config.toml
n_layer = 13
d_model = 320
n_head = 5
n_kv_head = 1
head_dim = 64
d_mlp = 832
vocab_size = 7685
activation = "swiglu"
norm = "rmsnorm"
norm_place = "pre"
norm_eps = 1e-05
positions = "rope"
rope_base = 10000.0
rope_fraction = 1.0
qk_norm = true
attn_scale = 0.125
bias = "none"
tie_embeddings = false
parallel_block = false
init = "uniform"
init_std_qkv = 0.0385
init_std_o = 0.00754
init_std_up = 0.0385
init_std_down = 0.00468
optimizer = "muon_variant"
lr = 0.00199
lr_mult_o = 1.5
beta1 = 0.9
lr_head = 0.00747
warmup_steps = 0
schedule = "cos"
final_lr_fraction = 0.03
batch_tokens = 131072
seq_len = 256
doc_mask = false
train_tokens = 576100000
steps = 4396
dataset = "wikipedia_en"
MLP neurons of a small language model. Each row is named by its layer, matrix (gate and up: input weights) and neuron, and shows model dimensions 176-271. Each number is 500 + 40 x the weight over its row's rms, rounded and kept within 0 to 999. Numbers have three digits each. A neuron's up and down rows have the sign that makes its largest values positive.
A block is one neuron, or neurons of one layer that tend to fire together. After each block is what it responds to, as a language model described it from the Wikipedia text at the highest values.

L6.gate34:510501506502572464550465506508497517499430497529525541489505585460571477553528452505464467460434474475546449538624473451573461510479506438494452493459552487545488434480425570457540508484524524579513473486533461500528520497495447548563510485512521516479564505521524436498589548488518542447
L6.up34:476486578449448453442392519448515485479495515441531396473516537504513513409528456495519502480436552513496447427441500554491456481523457496544527489472477599511542564450566438541528463524483561520505520399514498539513479553508461531503459536498512495478501486496537467527402471494388480549
L6.gate105:553528496535469507501455447460500530486416487503495525572482523470450458524507469416518447480473498560479514466491466490557529472415502548488557538505586498495535587511480492475547482442480503483453529500519499542436563481431515527511503514508528453562491518517516491515581555490543524541
L6.up105:516527530536493549505466503401431542473410546490532554501526490420559458489542568412495471561503545504510545485525456449429544503545525513523523518466487550487545530511446490559484473580485574488460496548620478549522512482448486472466527556523466511460515576465552531516509536497489475488
L6.gate308:517543491505495537429491483506506483499486476456569498476528502470448460463457486528471517532467489479474525521487487500510510475542513504528550486418531492478496421490521462502532502555502490498577492449593513473490542501526458557509474545475597461456551482500411444510492536529448494500
L6.up308:498462480429553469508452511438576520533575450528445466542491460489496428445521443515501526512471526446479502477422526525509492493520457559508497552458484530484516503550389470477438586556538523503488502461507491461466477488499483466454528469515556489520546492477426523433508517505509412517
L6.gate476:506562491564588466456436507466506473547480562533433550485548493513562526445539478524492514525475505487501497466513507469488505433522438434459542488449462498455543548510458484489437488512510533493536482458445517545442460508475464546452451508524555439522559498455528389562534537490476500537
L6.up476:529407461523580517543503550449487524508607460589478541509558511495526472469447468510455399460472479508519459480481443554620428525447431498507523470517483490517449510514500507532495499517518488445480573526566494531494608479474556527444508489524488493546527500487510495486557490468568451523
L6.gate685:554488514529564474468468498517523549501466475464550542498503460481523499454519490519494492486495556536451491429476476506432510514530485454521489533433546526498518572466464432419526451595521562511509513547566547459482556528537457573462456513540545485479449496530489484573492469509501501452
L6.up685:501538508521451494550479548518558503493530514485531458527517564443480400506505475465550505536469535420500457447517388462471517544503536468497433474495607510464446489475475471551465476578477602484534436509513529537502553504549505543480476417499585514511495491558483399541506426482488476496
L6.gate773:592446458472539535512450564491538497498541431516509536566568483471500540475494543531565390488413531520462459517504533508545482451502474528521515500476590571533410546569490582495469496472509475532487546525574581514519456440490505570575537531449591488544494515503537432540568551425467470431
L6.up773:469533486522423511569422521463444543559474522471513447397509501560461481492493616486540522505434485485597542456516480526452514516437521533473534440464520526506492536506413483530535547514528531484484460521484498607489471484535475498510549507504487544497502519534458469474524564524432512477
L6.gate811:588533472520496417496499460547477473451520565549504537473451556549532508424487461479519531532477482577519501463474504531556468449453509552426540508411538475502577491506486547458453509549460503491476542519519533427466511519473521498464526548515489507447515520467521434550525548500467420579
L6.up811:492572494551521498465453523494486477507498614462550542517533546480546539470465447503476550474447502507452481495535549490530417525494510451461584502413474569510504511512437507522535621533600487460507553540530571537517511438492480484473493458403546453481500533530480463554500429510523486503
L6.gate815:490443494580485469485496510452551462513490449441435505510465500557496512481467467503491449447465490527441563515482472452573412420517500514448529509430497550503495458512501396587543531522428506490506493447478501472502506511575433437533513533425529504399564496523493504477466470492459466497
L6.up815:494538448565493496520522530493481517444514510473425526536545584451526507526469477525518478459558486455470542551485453459457461437517464540557523454449425583541517503466524476571488502549488523416477409492443519440517504518467507485541491524508539533459583492512534489468477465427412511572
Adjectives and modifier words after a determiner, just before the noun they describe, such as the first, one of the most, an exact, a steep.

L6.gate52:528543413414420495554500472427513452525498432541487522438483567463474505461449532537464519508509465520473515493576516526486438484519483508527518527437571536527519490467557508467448512456549472513507494507484477515525441510481493512575480483564491497518447432562502504521550557520523536494
L6.up52:619431485534497485524544450424423500459472517497542564509463493469581500488515522477509481562475484516564459500472464401567460452449461528556438528561520476483392548477438496501501537563541502513450453563498546502573480430508495458596544551488583508510563450515505501542528470505515523480
L6.gate63:540598483438476530497528492458467497552568537504492383560453472499563428499479561447516491443447495443417503486475443532550500506496518537547510505532514474498491488554462529485505500537562531570533477565416485486499482505487536416474482521516495522439543482519543469536547466430528553446
L6.up63:481544421479455543540612512491478445492491412569436504552509486499519470549483500483581499532466502497524489533528450452521550512456475528501499437463488499521529444424530584466470538420484513565502454516513542546488494510511485423499482527522470505503534513520557496516430515466534563460
L6.gate470:522492526411394456490484496521484561469518446580571498530538437431526548564473496498467525487491502564493526489429471545515486565612493519493581478516511537499517541539465521461538547553523523565516527452482503407472500574512442516493525485555477463470546539534522484459497566493471491510
L6.up470:461537446548487508495547503471475445496540478458497559495438460526534493515547527550514500560507487485513490578475384515558498500498449464485498528515449491461437532468564475473514457450565542483472522520429570573484568525522565442519472483439469466445469404569458533539534557554514508525
L6.gate498:556514511460511503534528545501489564486436510473532456474516525497477541477480417596470474521508400474530481444507451506462549473520438467530439446527480528403435514513481481478426495444473547522434473517514514519471427526524503505447479459494476472469482560566530514510490477540474499485
L6.up498:567492559448494421587493472517460524509438541547552529456527555486418521495501520491530458541528559525538517512526468503469467530446585477560491470509520510519500563514513499497475468472555558574481500488500597540499483541488421489482491478473509471508491457509517501433491547539500457599
L6.gate560:536497463501504560549503513473447554569523513521517489450589494555426525493431466555546535495443510468486420491534445460472553538479417496541560445478531480545493507530527496511488506519564507543528470543472566544593519523572452475557472475487461495494492497498499468460435503497486546460
L6.up560:599539521512491554493523447464503539511580464524453475513541474462555490531503508507557540475535425455494479603503502433479524544551507474575540499486457483499498395569471561412470515521500496514477513523497506522482530533413481463509514490456472461514544490483513524499518448428503588475
L6.gate578:448464461557518561508481512520450531536412483553521503497466473495501448461524530493523440518552514508494536533494441455563451494517469567513512428519492500454483421520439520462431452472500545430516439496404507483519493543510551539551457501433516431448578590454466484558556497479477508531
L6.up578:451471405478514458510468472561557532457595509544504456491511547440453492510543493494556558554617553531494568505526481543496468522477484495432511474534631507511486532442522495492479435496507570524483528502571526517479573429501544505519535503540499418566576445534457484550468514454512528534
L6.gate656:485525469592500554525489454514504540554562559491505455507461541543464548529498537452493480466533476428494490507596496489468521453588505491506516433464459531495504489446490488561499504486593541473516524538473438442553463539506513510550455530457501519449475511463532506572550516483452444495
L6.up656:483573482470444508437536506537484526499508491518450488501503575503534464559503497469530538557530513512504435552571498453530463510479430501490513502489530520448529529541527410537511440523381461461524451453504547520460497467519500529518433558534508509525439516494462537447568520470506517550
L6.gate823:509537462531498553479496471456488507522468538505481501513566570557498585460501501521535522482515487571517592547513531501464521487485553512560452393475540493454496463449522526513465472515564426581541489554455500462512569489504507430468528530536460425539468537473497553529502466425528497476
L6.up823:480440538458561460483476537439496513443512465526481445508523551476570529471505516510552580453527467455581498444507518508507529466462520553472544486455525544514524509458508492451436467504457488528501437515521458501493493533499490491470497528499465443458573582564473520484495442570459459545
Prepositions and verb endings that complete a head needing an object, e.g. responsible for, accused of, refers to, exam-ine, overs-aw.

L4.gate411:441520448488411527514491492411497524517428483536554442476447420575515448531532417552532447412489502485490542501497477491425518464424549526478478430577517417432562413426514513536553449542451512444494537446526526473442482551520476519473469496522471542498477456539462479482531517497555501537
L4.up411:430549522524557475525480510459483536509463431439470480554504492550563498495484541502506491416516505563486550445461482468478495501489446510547470499504518424498542443513511526493504428493560440432507481444518512476500520525461478539473471399512433523486525428572437510517484465469577538551
Final word pieces that finish a person's name, mostly surnames, in cast lists, results tables and biographies, such as Con-ner, Tenn-ally, William-son.

L8.gate6:493475501507489504477498509423490544507489477494590442499451463533582485480470544518581489470491519462496527480505490477476578479445539496517544442529532508565482484506572458499442547496486468466527520563479578503450444579499512484539487500534516520496441506487433437509486481437511496490
L8.up6:498458491494538574481544477489458562525476464535496471443460479531453484511475549504490447477457495542492550527448552485430511452432434426546501503503454470496455549483459494484508515492520467558528506607526589498462473488443531516494535476513512445560523449492497511534529504524538550495
L8.gate87:487493491435438535447508533495525486538465556487472501553490575480463472490525504552539476495527526476493442524474449517541461476504442488542502486499453476459492558445456524439542550512551504532482486532406483535473586458558536519466511455517513496547440483461545509446529527510415541519
L8.up87:472507545455504422468583538538581523504549565511454447547484530525527484414544405536464488445444531445537489448518498506536437528428422487508554483536547533474486525463463507487514457535480445526526506449529545521535500493499469518482555566461527475504550446465563529520536476434429519582
L8.gate92:600508526464430486492512510448511395421453482464433436449495502460533496448451523479480499491482539462480419517530499444501449538499578506478472460472498446534567500465520434482510435553488544491435461443569447510562451519461470598527468490483507429457498529544517447504496436492481548516
L8.up92:482497529567521462494501499479529546427571513474455451481482482477521453452501482458484480479485526428485455533527419532553430453551564561540490489521416499478452581446531487410444508488504499512482467454511508509480468571463525479501479501435456553500509546462497444503574472548518486503
L8.gate96:510474501465486512456493494497465475587501545511499532473498501448535508461463463553510541481498468502453546563467545418462481498485549478510556375578532473531469565513485484486534502516499544525486454490477504598478583452403426490474580492521580456497452465484511480533490479415463533470
L8.up96:517459581547534438520553497542532486556557423543501487510483494518633453492447570520513520516566489451539487502504448544534439515537520532530530548488515443475432518462492478521493499516530569488509505545432497552504455537522497463510512544531504490457517500455492497493454413604413501448
L8.gate173:506554442524497474499561521493515567529508403478441523523482512491419483536536488496553445440475451513550510500444449504472481446562563549521532455478530410574437471500445425526498496551540528467483463495491530501539492489536479482515509485447466523502446431554502523505544495417447587511
L8.up173:491516516487535465564482461552579550505492501536503496505523521502494466540560493512503562473528470500505549572498506514433575583499509540482541507506540431468440466534466501478509490537471469545507419515505500559527482539443505544541515470520457463454519504483555453476508486534501450553
L8.gate492:479506538503533524503508501417533519536488557503460470468514446525514490513476497508509537430501436423517501531504452554509493488543481581542495460521429455454468519465496518443519543559541483537518489480523505433544434471497463564543544513522441507545413423464498556548532544457552505464
L8.up492:539506508452509454515485540558488478525606454536488536486443530449497505410457467485584586511500507512487489465473562482466554539559517547553519484466464432442496455522463482474518480514569545579473496464512476450472482460531499498537469464448530448489498432526547458530469569472485519472
L8.gate732:556510572462534461471510439527490610485484510496486451481487492420493459577473544510496519525482545530450520501432452511491405494469553506548517518484438496467466518464554493520440495498555544564486545471474475560487484491506425525492528524523476512452569496530495511527488562494477488456
L8.up732:582516568548545497492518523498427487568474465498405452497593514517504479455510459526474464460479490516525414487485439506458558469549552455522534487513491437442504604584476520527536507500397499491556475403515495487477470468477535524556540550464511528517515439516475463468495448599492483495
L8.gate817:495583429506527536534498578489528447592449507515505524463488502454546446486473484487455581507477541551497534482518492424491534509491482505471586455471549474527488475441516521526524475541561510517539446503517476522480550558471477492476485550485452500472474463555531494564467485482486458446
L8.up817:519452500543480497473548515423521441533501530507488528496476472489507465518471418562475543512566509532459476500435469479490526535537524526547515558537457459433466479470543472543513502513525593499515524465523512477539549474535506515522580487406596524446509498549465489509551528515507550525
Words or word-final pieces expressing degree, comparison or change, such as increased, greater, fewer, more, less, changed, improving, switched.

L8.gate84:535470410499590576506460547529468474407439510550527488531513487526486482414509543487555529545494483497572602469449506482459530510507451534552431435523505427468537481534482428447534430463515478469438462494490499479499492498485409583535499506479474540517529508468477613502562567501435485487
L8.up84:457480448503463475576478495530545530483508427546434420532505485522480486442534476446457475479552488477496530488496453496421538508534510495470504560504520414586518525478559479475524504514425527509576459454505495430502560488477440521555443448463473506544563499565489453542516505466543487513
L8.gate174:544557510499551485507429501469496426435464523531479482465529516501441506515480493540476500503537519438513484468539496530515531511467465498415502505518455492498509506456507498479455498453452565497541472615507516547476484450457461486542503460515506461532462457451502470556518492462448551513
L8.up174:509499476561502583490499461465431484472484523510486513464504427516573462514516469467544548510500564494515517500600491424512484464420465560509481565505446453479519424493449548478518480523551500521473500462573474535539534454522457507527458490519461473464530425554507503490494506433622491492
L8.gate365:491427458509442490516491540541538478514505487514541428503438553580522563528482515501491492534513487513486515524527523472523522492450474515531525574522485490480550443517580490439422453486502595444581462544548439493510529517441478478512530514446537469533448528543552597455483557506523599579
L8.up365:505549467517481542471491513465505531469501427579471446493514497496547519595489482456501482499466507526560522569534519515569568402451532482475503507549505515524503473453515476486437477466507571431484520518519447522502480452535451515428492519554546572544529520590495515509524563460577521466
L8.gate465:504536521547586448512493531460571408507539517479428436494467502568451482531520494413533511570460570511492545549489478540474559443434503535615547492505448474424536444443590395548500469513559397424509493498543456468457477467463445546545431414515528523575523538481527523447508503511539515501
L8.up465:479563440482558496516455523484519447473529555492420439417528423512452558563511508494511504530481538439494526520508441540513519443483476573506460539540517413478553417509551496487477462557476515403535527462517440472561522502549484397472516411514474552579531464526477494509490523498589483535
L8.gate546:537513483498511526508465465506475542523470497532484458510506539506449530499514510465509503563478458472475576488536446435487493423462458545474554410513538402426560463461530537481536475522540494454575444537491435476461511524507515474510457535472430571489601464521533477532537450445576424494
L8.up546:426516478527505495469467467382568490504523507508538495443544487536561528621501477506485486496521534517532444471570497490439538436524489557532485533504411460485505515516492530528548491426413514459458514457567471462493617510490497460585499488510549539489524511569509541412527453477493506471
L8.gate550:463542525477498449547454585567526391457441494456481435492457483496456538570417519507489513494472453465509477458499486439508525461473563552516500549458475437458528545518556577511492501474529502425483468500464453417521448512521497492429540457507486491579496474514468554463479486479543474592
L8.up550:532505496437531533459506489472488480506500521422525439457484440498448422470457499445514504483478506550431482458522435489485530452535446502514507422482532455538474518529510472492529574499468559501499478530559513426518430474476524569489433411502551497532579498464549581536504549486471495453
L8.gate592:535511473406558597487535464561495406502454441468484508407548475537501508484436457487496550489526428535534514531487495524452447561544399498468554435490481497448503567489501455508510479486575598487552497491509469402430488506499499593536506482504456497513416548497449507529473471494504455515
L8.up592:496539461542474481535485564466436496465458567452498451478473477472553525450554508479491441516547510434456485504558506424471521582474458538529557503481483454528559542493508492414519495479533491475479428553515495513506534489425551475567499519563494479407496484501500519433462515445435525488
L8.gate796:395517511504513463496407523454553445504543550431449428535486442509466490439531487506510556479468539471431522465452449560507570399438463552527436518476496473460554473445537459531505514550513479536508498492430442410565511475507520465510520416518527521538535528539532511419516559510597506458
L8.up796:561521495451517460516487489563528462464509460466539510495489483570402564523465452511539514479500523403472511507539467497560491499464468530576501459527551399546493481512559468532460497485560538390609536507536473538506413435521496549488488413544549495590564509540562488500480511542527499608
Last word-piece that completes a multi-token proper name or title, often one already mentioned, e.g. Nin-h, De La S-oul, Swissqu-ote.

L8.gate220:410493483528453562470540494524556484558408490497498421477587447508467505539483566523477434515495473497490504539497463495542518526462523531462460486521475498450575505535529506448491483543524467544495430499533522441464552441454498592531523445510503543494486525460537484525525597468520531523
L8.up220:441502500520444510477491480446465469501492507504514457483497437445486410508558469510503530512572579469452449497530534478476508471558431502536510564467412455429519462471552492498502471542536471507491426482424380525486551426453511540566463490439518519557552488529457524521509542533607519433
L8.gate221:497460444549451504524460462478567448629544438547549456479550478473462449471412464430520551496525517516495515501468454475489524489457440489511535510465575472507546569528526532486465439499509451528512510556494549550477567420507403424461543435523426545500494483461533513511496489459468502500
L8.up221:511452461501448531490497451483448553580469490510488430470507535459591427523476553559408481471529464490449510506488447490498424533461535552497427486502534500492496486534524534450490499588522501550516507566483514489501475504499437497570565512496485470528451507514503573511572535501472460550
L8.gate495:468492557502550547442478453565542456507451492546572453517509416501468562473501557472531486479495580513503516538550442563560527489450542476550551460482517503539538494422504549462436538487509574497486529545467444486601515541427513567573466471511452490558530448487451511558534479458537572490
L8.up495:456479452437536467430448525553504499513506511457421417479488525551565459510431548471531476517542557501475541472423465394526549539423486490488481492460451501510430472568442522494489497526569500599453475456449506569451525541541458451515472565546513514537506561533448512447559551491582488475
L8.gate594:501424563469419502510458434517448507532569470541496525522452508493562485420495503513483466481585520444518492554457526501537500445470517519508494411526511480446489462459485460443510500562543519473440489463463540541549476596490504514548536491476544421467514516500489490514503508491500465518
L8.up594:509473412491546461520497500520553458507547459518428488478501532528526545471503587482543488568461592517498517552515443503526484508456522467504571516540541496464479520559488521485513488536576500529501629489461572516455495509484528578461511508522535447421460531403498522485487570485476564473
L8.gate698:540521539442468476469537411507448509538475492526593411461489542471473544521468528480509408495471463465537478525483440536527513424477474504533508459494552506537482422502451457432567511509494471522449420506453521481419538591470482481524504511523509500486519460490494543463518489473470490466
L8.up698:473538548564559515501482487530515493520450463539519513536513543500566459513549484527499451540565479476534562560481511553490558468507453526501448508525455600441504498494460599460443496509471500495536558508550522444430469505492560534531505532471462451511512454460560542490489507556512499555
L8.gate703:538532539464500516499537512516512513531493510506502454578466524428464470459517481544540445549517471460449525534492479454457519483536500409586549478458578489535432534438445485480460491485483482536555515478454443539542468469492502484552565460533504455514469500481511500528551458458566549474
L8.up703:505527587443514512474484428505480488456543448506498510543465490453510524595515495498510507529464492464537466625517466488558556474509435509591426506494488556501444446460507520491484490482444510455490532531555481501463494544475553443507503534482548523471458511497523538537507440460527498542
L8.gate740:483450408459498500517551481460491503517472539568540480523587508455544521513497550488457460467494491446486497503485477526524571457445501540541539541501482474522477535502508427525471454518498525567495516516515480471512494489498462455555497512502438545461530560534514537457525561481572546458
L8.up740:488506471522516527610477497520502512504531474486459491498539467473565548509394534494547527444488562546441444596444462472473526502542447446529456459540500466542467455528466511498411512544467504571513578515553529527418490504559483452513542525580502600507493485526504479467541554487497530509
L8.gate754:442530468434470483492448508513523521534470458507565509483530605543467453458488570474516510423534532474477482505582397540440463466559467505457532429451479482532469439562521525468496507499465498535491449541468539542535488547471474497505509473527509492461528505497506478430444535501465489451
L8.up754:530541484462564530512467496492511545541485505463518525541457527506505457522499541521506488493585545497456497417445528506495449495472450518499499428478482515426538549463540486493509483570519531543453435555427558567562501545465440499474540517589423466527564560547505491493584548499530479505
Prepositions completing a role or duty phrase before its object, such as responsible for, director of, involved in, charged with.

L4.gate61:448494488535493487465459531458475507486531480519450478560450430494520562542493450508445446481554429477552532545537521509404516485489556534437470518543441456543408557516512497540473430462497557460491580548479527425485403540466484567581529541508533541462513473449462496538523583478494463564
L4.up61:524498440518543532569563474488485526564494551480477462450543529450483462549446524533544491510489573450496441482519425450487469489511481482439476425445553543507520498477494477463448555510466492533513507497530485476501509493562476495459526477506499418553526539507486540554490532471472641530
Main verbs or their final word pieces right after a subject or verb-taking word, such as is, was, provides, advising, improving.